Weights of a small GPT-style language model, trained from scratch on English Wikipedia.
Size: width 192, vocabulary 2048.
Architecture: RMSNorm before each block, rotary positions, no biases in attention or MLP, untied embeddings.
MLP neurons of a small language model. Each row is named by its layer, matrix (up: input weights; down: output weights) and neuron, and shows model dimensions 96-159. Each number is 50 + 10 x the weight over its row's rms, rounded and kept within 0 to 99.
After each neuron's rows, "fires in" lists the words (lower case) most often at its 100 highest values on Wikipedia text that the model never trained on. A number after a token or word is its count.

L8.up590:67 48 64 46 46 58 49 44 36 52 46 65 61 45 40 62 62 51 58 43 55 62 50 22 56 56 53 48 52 56 59 72 45 54 36 53 61 58 49 41 45 47 59 61 64 46 33 39 70 35 48 50 51 55 48 60 50 51 52 46 60 59 63 50
L8.down590:52 36 59 52 54 48 26 54 48 41 37 54 51 63 42 48 68 51 63 52 46 34 30 55 45 69 47 58 74 40 46 61 67 36 46 36 47 63 32 77 48 44 51 49 52 45 51 27 42 50 38 46 51 65 51 50 56 58 59 66 45 34 70 42
fires in: "this" 53, "the" 14, "whose" 8, "s" 5

L10.up75:47 33 43 50 60 62 59 79 42 57 52 56 71 51 48 54 56 46 62 44 45 35 54 71 30 51 51 44 56 70 43 41 49 45 47 54 39 56 50 52 57 56 54 47 38 41 62 59 37 46 41 51 57 48 59 47 51 41 52 50 71 58 59 37
L10.down75:26 46 49 45 56 28 51 45 47 39 36 44 61 48 67 46 64 53 52 46 47 49 49 58 53 48 57 66 47 48 42 32 53 54 51 52 35 46 42 49 58 56 37 61 52 64 58 68 40 73 29 45 36 40 49 55 42 65 64 39 56 57 54 45
fires in: "on" 85

L8.up444:46 37 45 39 69 54 51 52 56 30 47 63 43 44 60 59 59 51 56 59 63 59 33 55 52 72 33 36 51 42 40 54 58 45 29 50 47 45 52 55 38 51 27 60 51 53 46 52 49 65 45 65 63 37 54 64 40 61 40 42 44 62 48 43
L8.down444:54 50 53 55 55 44 48 56 51 71 52 56 53 50 57 52 45 57 37 50 61 67 62 45 33 52 30 42 63 69 50 55 52 56 54 60 60 42 47 43 54 40 38 48 52 54 50 25 57 37 50 52 57 43 55 54 50 38 41 57 46 68 46 45
fires in: "of" 68, "way" 6, "providing" 4, "than" 4

L7.up96:61 59 61 31 63 48 41 39 50 55 43 56 32 54 52 65 40 71 63 54 62 54 70 32 43 51 33 53 41 50 57 68 39 44 42 50 34 40 57 36 57 43 68 56 53 54 63 54 49 40 55 50 41 35 74 46 44 55 52 48 60 41 61 47
L7.down96:57 54 64 42 35 50 52 48 49 57 50 59 47 60 43 48 51 30 42 49 67 61 49 36 37 83 33 61 54 62 53 56 43 53 57 53 44 46 43 57 54 53 60 39 49 37 66 50 48 41 43 63 38 57 51 38 26 50 76 61 40 49 52 54
fires in: "one" 28, "this" 13, "that" 9, "another" 7, "chief" 4, "each" 4

L16.up750:68 50 62 23 38 63 59 60 68 57 57 65 37 52 36 58 48 50 38 52 57 55 41 65 58 43 61 53 42 48 35 39 56 45 34 55 47 49 48 46 35 45 53 65 25 45 54 48 50 62 65 34 46 62 63 70 38 65 47 40 52 47 40 50
L16.down750:48 47 32 53 53 60 55 56 54 52 53 44 58 37 53 37 42 65 32 55 62 62 59 50 53 50 68 62 46 45 53 49 52 54 44 55 62 45 40 65 45 61 61 43 61 44 62 55 53 47 52 50 33 66 44 52 16 43 45 38 56 34 50 51
fires in: "as" 80

L15.up667:41 60 57 39 49 52 47 59 47 40 60 26 43 67 57 48 49 43 62 48 46 51 47 35 43 65 46 48 41 41 51 49 38 39 58 43 52 50 67 57 49 51 57 63 42 57 41 39 43 57 56 56 34 28 63 46 48 50 39 40 57 45 58 36
L15.down667:55 34 36 47 39 37 45 41 34 52 39 43 43 67 56 59 45 45 39 56 48 52 25 76 40 62 46 43 39 52 43 62 50 35 52 57 53 50 52 49 52 38 40 49 50 57 41 33 52 51 48 56 56 64 26 60 37 43 60 41 53 79 57 41
fires in: "it" 27, "which" 12, "that" 8, "region" 6

L19.up730:52 55 59 46 53 53 68 59 53 51 48 50 49 57 60 45 43 54 58 40 62 40 57 42 58 46 69 51 34 59 45 54 35 32 55 38 47 43 66 50 46 37 41 47 36 38 52 35 61 54 47 53 59 53 37 46 60 53 50 55 41 45 51 53
L19.down730:37 38 47 39 57 48 50 48 42 38 47 43 51 45 60 48 51 42 58 57 70 61 50 30 46 51 60 53 50 66 47 40 52 44 64 55 35 55 64 48 46 64 55 49 58 46 39 49 55 60 55 39 45 42 45 43 56 68 52 49 48 43 64 58
fires in: "an" 41, "me" 5, "any" 4, "mathematics" 4

L10.up371:41 47 57 64 50 77 30 53 55 49 46 45 52 49 51 44 51 54 61 57 46 54 44 51 60 55 29 45 51 55 42 62 24 62 34 52 67 54 36 55 53 50 61 54 44 61 43 34 44 45 57 65 58 19 61 47 45 49 49 51 49 68 50 54
L10.down371:49 66 54 53 41 61 60 49 55 57 54 57 54 50 54 50 55 47 55 59 61 54 44 52 50 56 42 63 56 45 48 55 45 65 52 45 55 40 45 57 46 38 59 41 31 73 43 68 44 53 36 54 62 41 67 35 55 61 50 62 50 45 53 37
fires in: "of" 45, "some" 6, "to" 5, "increased" 4, "been" 4

L14.up279:71 53 59 47 43 41 48 69 49 52 45 53 61 45 54 56 57 47 52 52 39 32 39 51 30 54 37 30 62 66 55 54 53 53 48 35 43 42 36 32 46 58 54 63 43 57 59 42 48 57 60 58 49 49 62 50 46 51 44 52 46 37 38 42
L14.down279:40 60 45 40 61 40 51 31 30 46 44 61 44 52 57 49 54 50 32 39 57 57 47 42 45 36 48 46 25 60 52 36 49 61 44 44 49 47 65 70 13 42 47 46 34 46 29 68 51 41 36 49 35 52 62 58 47 32 54 45 52 50 45 42
fires in: "who" 50, "children" 9, "df" 7, "they" 7, "whose" 6

L19.up479:81 58 53 49 43 42 55 66 40 33 46 45 44 42 38 46 58 42 58 32 65 65 64 39 37 47 62 58 39 57 56 51 60 48 55 51 43 57 37 38 51 42 56 57 40 53 42 27 61 49 52 57 53 62 45 46 66 56 49 46 48 38 47 40
L19.down479:50 35 53 67 65 59 54 40 54 47 45 51 47 47 46 71 51 31 52 43 43 67 48 32 40 45 47 42 53 44 55 36 63 34 57 45 49 31 48 50 50 56 40 50 57 46 43 40 46 55 47 45 50 44 43 54 47 40 56 35 36 43 59 40
fires in: "who" 39, "daughter" 7, "whom" 5, "whose" 5

L8.up598:49 36 49 55 48 52 57 59 42 41 56 60 44 54 30 63 43 42 39 54 63 43 64 53 64 32 45 43 66 53 49 59 52 54 30 47 66 57 57 49 52 44 44 49 56 42 43 46 67 55 45 61 69 50 49 53 67 50 54 32 40 52 44 52
L8.down598:52 66 39 34 57 52 62 57 53 65 48 40 40 50 60 53 36 68 51 49 42 35 63 44 52 49 51 40 56 57 38 61 49 34 44 43 57 59 61 39 40 52 44 49 50 61 44 57 59 49 33 58 56 45 37 46 63 29 46 40 38 56 37 39
fires in: "of" 39, "after" 9, "whilst" 6, "despite" 6, "girls" 5, "jurisdiction" 5

L10.up46:56 47 46 36 38 58 44 61 35 58 46 40 68 52 50 48 53 37 54 46 59 45 60 47 53 58 48 34 54 46 57 64 53 46 56 49 48 68 55 24 54 39 57 37 49 62 32 62 50 41 65 43 62 46 50 50 59 51 48 52 50 57 54 51
L10.down46:64 57 49 57 59 43 47 43 36 38 49 65 66 53 56 44 48 32 44 32 50 47 41 54 36 56 71 44 40 53 58 50 51 56 58 38 50 59 51 54 46 50 43 63 56 53 62 69 54 65 33 42 42 54 58 66 32 55 36 32 60 34 49 45
fires in: "on" 62, "in" 24

L6.up349:52 44 65 57 72 54 47 32 49 61 34 53 33 55 46 44 55 52 52 67 46 40 38 42 41 59 52 56 53 52 66 53 50 64 54 47 32 55 23 47 52 42 36 63 50 66 40 49 72 28 51 37 55 46 42 44 59 60 45 53 51 43 61 41
L6.down349:50 46 64 38 56 56 67 52 50 58 28 72 54 55 45 36 57 47 47 58 45 55 30 55 50 51 55 53 43 46 58 49 49 70 47 60 43 66 44 58 59 42 53 52 43 56 62 55 43 39 49 52 58 56 60 64 41 46 50 57 49 53 69 48
fires in: "his" 43, "s" 28, "their" 9, "its" 8

L7.up104:51 50 40 59 59 53 37 51 27 45 48 56 55 55 46 58 50 42 48 69 59 56 66 47 41 42 40 48 64 51 52 40 43 56 52 51 48 48 37 28 53 52 35 65 58 67 61 53 61 54 39 57 59 48 45 52 59 36 22 25 47 66 52 76
L7.down104:42 51 61 58 65 45 54 51 45 43 22 47 40 39 53 41 48 39 35 68 58 63 45 46 39 55 27 50 57 52 27 47 31 43 52 57 52 55 40 57 46 73 48 41 63 39 50 47 52 51 43 37 53 59 41 50 59 59 30 53 44 46 56 42
fires in: "of" 50

L7.up229:43 52 37 62 40 46 43 48 36 50 48 49 50 49 54 44 54 54 53 72 51 53 70 45 39 47 46 57 53 50 56 44 45 51 44 53 49 53 44 56 44 52 35 65 22 43 53 53 37 42 64 41 44 62 61 26 62 42 40 56 53 50 41 47
L7.down229:42 51 42 61 44 58 49 58 45 46 54 49 40 62 38 48 57 43 67 57 54 53 53 55 64 60 39 64 64 69 47 33 28 44 54 24 37 41 34 36 61 48 50 70 37 46 54 46 61 48 53 63 70 51 39 52 60 50 46 54 51 32 52 52
fires in: "first" 16, "several" 12, "three" 7, "of" 6, "short" 5, "single" 5

L6.up426:53 66 55 27 43 48 28 39 56 40 43 55 35 62 49 65 45 59 50 41 54 52 47 42 46 62 32 51 45 39 37 39 48 49 65 50 41 50 47 52 36 54 60 45 48 59 40 46 60 36 50 71 24 44 46 65 49 46 37 58 52 64 51 38
L6.down426:49 46 63 46 75 46 52 49 61 58 34 54 35 41 43 67 56 41 65 49 56 42 33 51 40 49 31 44 52 52 43 59 55 45 48 39 47 37 50 60 57 53 54 49 57 43 65 46 53 50 21 37 29 35 57 40 50 49 73 61 49 39 53 62
fires in: "this" 45, "that" 24, "each" 15, "density" 4

L10.up337:42 47 50 52 46 50 51 38 56 49 43 66 51 65 38 56 56 38 63 57 31 60 33 55 61 58 37 32 48 72 53 45 73 35 52 61 43 58 51 46 38 30 37 52 44 49 55 55 59 32 54 42 44 39 50 47 35 56 55 38 44 60 35 75
L10.down337:50 69 55 56 50 47 55 54 44 55 27 45 55 57 46 52 66 48 60 61 64 61 40 53 51 68 59 41 47 64 47 52 46 47 41 55 46 38 46 51 49 54 65 55 71 39 45 65 39 53 36 35 47 63 53 58 56 45 43 31 57 53 68 53
fires in: "of" 30, "won" 12, "win" 8, "municipality" 7, "federal" 6

L15.up741:63 37 44 38 48 55 77 45 52 32 53 68 47 50 54 45 31 50 47 39 59 69 41 37 39 35 44 67 42 54 29 40 67 50 57 39 58 67 49 37 38 56 51 68 62 39 41 57 59 44 55 43 34 33 59 47 44 52 60 40 46 40 53 46
L15.down741:73 65 44 43 45 48 35 41 52 52 26 45 67 40 37 56 55 38 47 52 41 54 46 38 19 58 48 48 53 64 31 67 65 39 50 50 34 57 66 47 49 35 64 67 51 51 49 47 44 47 77 51 64 49 42 43 42 58 53 41 56 54 57 38
fires in: "for" 36, "in" 18, "as" 9

L15.up476:37 42 69 32 37 41 56 38 51 44 39 53 47 49 54 47 46 45 48 42 46 61 55 62 59 66 35 54 46 58 26 50 49 32 57 49 43 53 73 47 53 36 57 60 37 58 57 62 42 63 72 57 21 49 47 61 46 34 28 46 47 56 46 51
L15.down476:55 55 50 37 39 46 44 43 36 40 48 47 61 63 27 49 39 57 61 60 47 54 48 52 40 51 45 59 62 56 00 57 59 46 66 57 53 41 38 57 54 41 52 42 43 55 47 51 60 49 35 43 30 46 51 66 56 41 60 36 51 37 39 64
fires in: "and" 91, "which" 8

L8.up149:47 61 40 57 44 37 38 57 51 42 44 49 55 62 58 63 57 47 44 53 42 53 59 60 40 53 35 47 56 42 47 63 43 51 53 37 53 49 60 45 42 39 49 31 26 36 51 41 41 48 60 44 51 57 36 40 67 59 53 39 48 68 60 53
L8.down149:50 37 43 53 74 52 59 45 47 40 53 54 43 53 59 48 50 33 34 55 47 38 50 66 38 53 51 33 51 58 48 52 76 43 56 37 28 47 55 49 44 42 50 44 42 60 50 47 58 55 65 60 39 55 49 48 46 46 20 51 31 65 47 49
fires in: "on" 41, "former" 6, "via" 6, "junior" 5, "one" 5, "is" 5

L14.up439:53 45 36 34 60 61 52 63 63 55 70 50 42 56 37 50 40 48 51 62 56 45 57 62 46 62 55 36 42 32 55 63 73 36 43 46 46 49 42 43 46 46 55 56 40 58 33 44 39 51 63 52 43 68 60 45 51 50 44 47 53 40 50 45
L14.down439:60 52 60 58 54 35 37 46 52 44 34 55 65 60 40 55 50 48 46 57 28 50 64 51 62 57 42 72 40 30 40 39 43 40 55 51 51 35 58 45 55 51 65 71 56 54 35 58 51 52 45 40 69 50 28 50 49 52 58 39 28 50 49 65
fires in: "as" 28, "by" 14, "named" 7, "from" 6, "appointed" 5, "with" 4

L11.up57:68 51 67 59 35 48 56 62 49 36 44 55 45 67 49 53 58 64 42 51 40 51 41 73 44 59 60 47 46 61 39 62 63 51 42 41 45 56 44 39 52 44 60 64 51 46 70 43 49 37 42 54 36 66 50 65 48 65 62 43 53 56 41 47
L11.down57:51 25 56 31 41 35 17 58 54 45 46 49 40 62 52 43 56 60 68 47 50 58 64 38 54 53 64 45 42 48 61 42 53 45 52 46 46 67 50 58 45 62 40 27 57 46 56 48 49 48 61 51 57 63 42 51 58 66 35 40 52 60 57 51
fires in: "as" 71, "become" 7

L16.up564:52 51 56 38 60 62 50 39 52 32 43 50 48 35 42 41 48 43 58 63 61 41 46 46 62 61 65 57 42 40 55 45 34 43 45 45 55 42 53 45 51 56 42 50 53 43 55 48 69 48 61 45 54 38 51 55 41 38 61 48 44 48 60 56
L16.down564:57 39 44 32 67 50 52 69 54 48 54 41 41 40 51 33 64 49 48 52 56 50 66 51 49 56 55 40 46 44 43 65 46 44 67 51 40 71 38 68 52 57 50 41 51 68 48 62 42 50 63 73 36 49 68 55 61 63 56 50 45 39 59 61
fires in: "an" 76, "any" 6

L7.up494:31 57 58 50 41 40 55 70 60 55 47 58 61 52 49 52 69 63 66 61 53 49 62 37 35 63 47 65 75 56 63 51 36 38 45 64 42 40 55 35 58 55 24 49 50 54 37 63 54 56 40 50 28 57 45 60 47 55 52 26 56 54 41 65
L7.down494:40 58 65 39 53 63 43 53 43 47 42 49 48 49 28 44 48 57 66 41 71 53 52 49 52 58 66 59 75 44 64 42 37 49 43 56 44 62 44 46 53 38 64 59 52 41 48 53 37 54 38 48 57 42 62 59 55 50 51 44 50 55 36 39
fires in: "of" 39, "many" 9, "two" 9, "among" 7, "four" 6, "both" 5

L7.up356:36 51 53 52 51 50 35 61 43 58 54 58 60 56 48 62 60 52 56 47 43 44 75 50 53 55 48 56 65 52 49 39 24 50 45 58 61 42 49 44 43 65 36 57 50 43 50 64 39 44 58 27 58 47 60 41 48 38 52 38 53 49 35 51
L7.down356:37 50 53 43 40 66 41 51 44 47 48 40 52 51 30 45 56 67 66 48 59 56 77 53 46 64 57 54 75 55 59 41 18 53 49 52 64 49 49 54 62 51 54 48 36 40 44 61 41 46 54 37 49 56 57 43 47 50 48 59 57 56 34 46
fires in: "of" 19, "three" 11, "two" 9, "few" 8, "four" 6

L7.up593:52 41 62 60 44 43 48 46 57 55 53 55 27 44 53 49 39 47 40 42 40 45 44 60 46 46 56 51 53 53 47 68 51 55 37 48 39 48 61 50 43 50 37 52 51 62 39 47 49 33 86 48 54 61 35 35 38 48 38 67 57 54 54 70
L7.down593:63 50 53 55 64 57 60 62 55 70 51 38 49 41 36 60 73 65 47 54 65 56 49 51 53 38 57 37 51 38 38 63 35 44 48 79 66 42 31 51 52 57 38 52 47 61 36 48 68 49 45 48 37 47 47 44 52 57 42 59 54 49 48 33
fires in: "or" 25, "federal" 11, "adorned" 5, "exercise" 5, "residential" 5

L14.up77:56 37 34 46 44 66 55 48 54 49 44 37 56 45 62 47 48 51 62 63 38 47 39 62 54 46 44 42 53 60 47 56 50 42 36 62 45 54 52 50 63 54 50 61 45 70 52 66 53 49 62 37 51 61 53 35 29 32 37 37 50 50 68 37
L14.down77:66 48 43 51 57 57 55 57 55 44 46 51 70 51 45 40 62 44 55 42 48 39 44 57 38 57 66 52 55 59 48 44 51 48 52 48 44 49 71 31 36 48 46 63 50 41 45 47 46 59 56 62 62 32 52 36 31 34 66 45 53 45 47 58
fires in: "on" 51

L21.up213:66 27 46 45 40 54 47 65 36 39 58 40 45 68 35 61 52 51 44 43 38 29 45 59 59 50 43 59 71 51 48 50 63 64 62 52 63 51 45 32 53 62 32 53 37 53 38 37 54 46 66 62 65 55 47 66 55 51 50 42 40 44 45 50
L21.down213:55 58 74 52 45 56 65 33 50 48 59 71 71 38 62 63 45 58 38 69 55 60 54 48 79 59 48 56 44 58 22 56 49 53 55 47 35 59 63 57 46 39 51 44 38 49 31 40 63 54 46 44 30 56 40 46 60 61 54 56 60 48 36 47
fires in: "was" 18, "were" 16, "s" 7, "its" 5, "his" 4

L11.up131:42 50 49 56 33 52 56 63 51 46 54 51 64 49 60 40 41 51 64 38 59 55 51 47 46 38 40 74 59 45 45 34 44 49 47 62 46 53 47 54 55 66 36 40 52 52 48 64 56 51 35 42 36 46 64 46 40 48 62 18 51 50 59 44
L11.down131:51 51 50 52 45 48 53 36 39 44 49 48 53 53 34 72 42 61 74 48 55 51 47 47 45 47 57 62 72 61 42 39 58 51 51 50 55 51 59 51 47 67 65 52 53 34 51 55 59 48 46 51 48 65 65 56 42 53 47 46 55 50 30 52
fires in: "for" 39, "in" 14, "disambiguation" 4, "athletes" 4, "both" 4

L16.up290:57 50 56 55 38 65 61 45 59 55 54 53 45 48 54 54 52 57 55 59 69 44 47 33 59 61 64 41 43 52 62 64 33 53 47 40 42 61 62 64 64 48 32 50 57 53 51 40 54 40 44 53 51 72 29 34 36 42 42 40 46 44 56 47
L16.down290:47 40 27 61 48 56 54 44 55 44 45 64 50 41 56 41 62 49 46 58 51 44 41 35 43 42 61 48 48 57 64 45 48 36 53 50 46 51 43 60 68 50 49 65 51 40 49 51 49 32 68 53 52 52 44 46 44 30 58 45 56 45 48 46
fires in: "an" 58, "any" 5, "soviet" 5

L8.up140:49 58 50 50 51 57 55 46 37 50 49 55 54 55 37 60 59 31 41 41 61 49 46 37 49 60 52 32 53 61 47 58 32 49 56 46 56 76 51 41 54 53 55 31 55 47 40 33 47 50 63 53 61 46 45 34 64 63 35 30 68 47 46 46
L8.down140:36 40 42 46 46 47 56 54 59 48 56 62 33 48 69 52 64 64 53 49 47 42 55 55 50 50 47 45 74 58 38 51 36 52 59 53 30 50 60 47 41 70 39 66 62 50 68 51 43 57 55 61 55 51 64 62 47 39 36 59 47 50 41 57
fires in: "of" 82

L7.up612:59 59 58 36 54 63 42 38 64 45 48 48 44 68 36 52 37 49 33 47 38 38 56 51 57 55 39 56 65 60 65 54 52 70 59 52 29 69 48 49 55 49 35 49 45 53 54 50 57 52 52 55 50 58 55 51 36 59 54 55 44 57 61 54
L7.down612:64 30 50 43 66 81 42 38 56 54 40 41 51 71 48 46 72 45 57 44 47 55 29 58 55 55 58 46 61 43 51 59 52 57 38 53 46 65 54 53 62 48 41 47 49 63 45 48 32 48 51 45 55 52 61 53 46 52 58 59 54 59 55 48
fires in: "his" 91

L8.up78:62 38 48 41 30 40 47 35 33 61 63 45 41 52 37 53 59 46 50 71 41 57 53 47 56 52 41 34 49 37 33 62 54 58 47 47 49 50 36 61 51 46 28 54 52 70 55 46 53 55 36 78 47 40 49 40 57 30 40 33 42 53 59 78
L8.down78:55 43 63 55 51 37 38 58 46 56 40 41 38 42 54 43 49 46 47 44 56 34 41 39 63 53 64 43 46 41 55 40 58 53 42 56 55 68 66 63 52 36 69 51 52 35 38 43 44 58 42 26 68 67 57 53 44 38 47 61 51 35 47 47
fires in: "of" 60, "and" 15, "since" 4

L7.up723:58 58 69 41 45 47 50 48 48 40 47 50 39 48 43 71 56 38 35 58 48 68 52 52 56 48 56 31 51 50 55 38 32 57 59 61 40 46 56 48 46 25 50 62 49 47 59 60 52 45 59 54 39 38 30 34 64 55 49 62 48 62 72 55
L7.down723:32 58 51 43 66 47 41 53 52 55 40 58 58 37 45 38 48 47 49 56 52 45 51 61 46 32 71 47 40 49 43 49 59 57 57 61 34 31 61 53 39 58 48 56 47 73 46 66 51 35 53 54 41 68 56 39 55 63 35 42 51 62 53 52
fires in: "of" 21, "social" 10, "western" 7, "cultural" 6, "special" 5, "red" 4

L10.up632:58 39 54 54 50 59 51 45 64 47 50 40 73 42 51 53 64 52 49 48 42 38 59 46 52 57 36 45 53 40 53 48 47 48 44 51 40 35 45 44 41 59 58 53 62 33 47 57 47 41 35 46 27 40 38 27 59 70 57 43 52 44 60 37
L10.down632:51 57 49 25 45 65 55 58 44 37 43 55 58 56 44 59 79 57 58 70 55 50 47 33 59 46 54 59 56 58 50 35 57 74 55 32 56 67 48 54 47 43 51 52 47 50 51 41 44 57 53 38 50 49 40 62 55 63 50 62 40 47 61 48
fires in: "first" 39, "other" 11, "former" 6, "largest" 5

L8.up129:49 23 49 60 50 53 59 65 39 41 56 69 46 41 47 64 52 42 55 51 35 55 50 70 44 51 56 52 40 51 36 51 49 68 51 58 53 45 47 49 34 46 67 66 32 43 37 56 30 61 43 41 43 50 51 26 73 46 61 45 43 57 73 56
L8.down129:51 48 56 42 44 73 69 43 50 50 35 49 58 18 57 50 56 42 32 51 43 50 56 65 54 61 49 43 38 36 39 43 41 63 58 40 51 38 45 62 33 46 65 58 36 44 55 40 22 49 66 36 46 58 60 34 46 56 49 42 54 57 53 41
fires in: "the" 27, "of" 19, "for" 4

L16.up653:45 55 64 43 47 49 52 35 49 44 41 47 43 54 43 71 41 51 55 63 46 54 42 45 61 39 50 22 58 45 37 50 48 42 53 36 40 40 41 29 61 39 43 68 43 48 59 50 56 50 48 49 61 54 33 47 37 49 78 48 59 44 39 57
L16.down653:61 62 42 29 72 39 50 50 19 50 52 57 27 58 50 43 54 35 46 62 59 64 46 37 40 37 52 59 54 42 47 51 54 59 43 56 48 57 40 58 41 61 34 43 52 46 37 57 33 52 36 46 56 36 53 34 48 40 42 36 46 45 37 61
fires in: "to" 39, "in" 12, "of" 5

L7.up318:45 60 33 56 56 33 57 67 44 34 68 71 60 37 55 50 54 43 31 56 46 58 37 43 59 39 70 40 57 67 34 52 54 47 38 31 41 39 62 50 60 39 46 53 48 57 34 60 60 69 46 56 38 41 49 42 64 40 64 38 48 54 40 43
L7.down318:54 45 48 51 52 47 45 41 64 41 62 53 32 49 45 56 38 64 53 41 53 41 43 51 46 64 80 65 51 54 48 50 76 51 54 42 51 52 50 66 57 62 52 42 39 60 46 64 42 55 41 45 66 44 39 49 47 43 47 37 36 53 35 55
fires in: "when" 37, "after" 20, "while" 11, "of" 7, "time" 5

L19.up282:44 53 45 56 47 55 49 56 47 66 58 55 57 51 54 49 53 74 59 36 57 60 42 63 42 35 34 64 59 67 62 32 58 55 49 63 48 60 46 53 45 31 53 42 52 62 49 43 58 52 52 50 57 62 73 33 38 42 55 25 34 50 59 57
L19.down282:59 44 52 37 61 47 59 47 53 35 49 43 29 62 52 54 68 44 63 52 39 61 68 41 57 68 63 68 43 47 40 45 40 34 44 42 64 49 51 55 48 65 61 57 54 49 51 56 44 51 68 56 48 48 52 41 35 38 54 52 60 36 65 41
fires in: "with" 19, "in" 12, "to" 8, "include" 6, "for" 5, "as" 5

L7.up51:38 40 67 43 27 49 40 46 57 60 46 51 52 51 48 71 46 54 30 35 44 61 53 38 56 74 33 50 57 45 38 50 32 44 55 57 49 68 57 37 43 51 43 61 46 55 40 48 43 47 54 53 54 43 33 59 59 29 40 63 45 44 45 42
L7.down51:39 59 53 26 44 51 60 51 31 34 56 56 39 56 41 56 33 61 52 30 51 59 39 45 60 47 53 43 74 50 36 45 60 38 55 35 53 55 56 51 48 53 59 55 53 58 40 43 39 56 43 48 48 43 61 60 52 55 42 57 49 52 42 64
fires in: "and" 69, "also" 14, "were" 8, "he" 4

L6.up130:66 37 65 37 55 53 39 56 47 39 42 48 35 53 59 61 49 49 40 44 42 59 64 53 39 44 51 60 37 39 38 40 40 51 35 52 52 66 54 39 42 42 27 50 60 58 54 48 57 62 37 54 47 38 57 56 49 60 53 33 34 66 45 61
L6.down130:45 25 54 52 47 55 32 49 50 53 19 53 46 51 41 49 32 47 44 64 60 45 56 40 44 37 43 39 45 71 15 53 52 45 44 45 59 51 39 51 34 50 49 45 54 49 66 51 54 48 63 36 48 42 49 41 72 57 39 41 46 54 51 50
fires in: "of" 80, "then" 12

L10.up238:35 41 61 56 60 47 25 61 53 52 46 54 34 80 24 36 55 52 60 48 49 52 64 61 42 47 42 44 59 50 49 29 37 36 34 57 47 63 52 34 51 60 44 52 56 42 35 57 57 46 45 40 51 49 53 49 60 43 57 50 44 51 50 35
L10.down238:47 71 57 41 59 44 49 56 57 62 58 58 38 49 59 42 77 42 59 62 49 41 40 49 44 45 55 47 45 53 50 43 56 43 64 29 42 67 70 51 54 53 47 58 59 43 69 63 32 58 53 61 62 59 26 50 50 49 41 53 41 43 50 43
fires in: "of" 29, "to" 21, "00" 8

L14.up512:72 56 55 51 42 41 42 49 40 50 54 51 46 42 63 75 68 60 57 46 49 48 34 57 49 57 41 64 46 52 54 54 56 56 51 45 44 55 56 50 58 51 43 54 35 48 28 34 57 56 53 48 45 57 53 54 61 52 59 46 64 39 65 52
L14.down512:70 37 58 44 50 46 37 29 57 58 31 65 43 70 44 52 48 59 55 30 61 58 43 59 63 54 78 53 48 32 38 58 37 44 55 58 52 47 44 63 41 54 44 51 50 61 47 55 57 27 46 49 60 50 38 54 52 49 46 60 51 31 56 59
fires in: "the" 74, "whose" 5, "its" 4, "then" 4

L16.up547:56 46 66 55 54 60 28 48 35 50 66 52 36 67 44 50 53 55 41 42 53 50 45 40 46 50 42 38 42 44 47 50 54 57 64 40 40 50 48 48 47 45 52 56 51 42 48 29 33 50 48 51 71 43 52 50 41 42 59 36 46 57 46 67
L16.down547:32 62 57 51 54 46 40 34 41 54 44 70 44 56 49 42 53 38 51 65 41 57 38 43 49 59 53 43 49 66 44 36 35 55 69 47 42 57 72 60 41 33 56 48 43 45 48 47 53 40 49 47 47 49 64 53 41 35 51 50 68 45 50 53
fires in: "of" 76

L4.up567:57 43 56 49 59 50 41 60 69 57 64 46 62 59 57 67 39 54 43 38 45 23 54 37 40 65 44 49 45 58 40 59 48 67 47 50 53 46 56 52 41 61 55 53 40 44 50 51 52 36 28 63 43 38 41 45 52 49 72 52 50 41 48 31
L4.down567:38 50 47 44 49 59 56 42 66 44 49 46 55 37 45 61 46 61 47 55 56 46 30 40 28 61 41 56 40 64 42 56 31 60 53 36 38 42 46 57 48 67 55 46 54 47 54 33 31 38 48 54 54 43 61 50 37 64 49 75 46 42 42 63
fires in: "each" 19, "best" 13, "first" 9, "same" 7, "largest" 6, "any" 6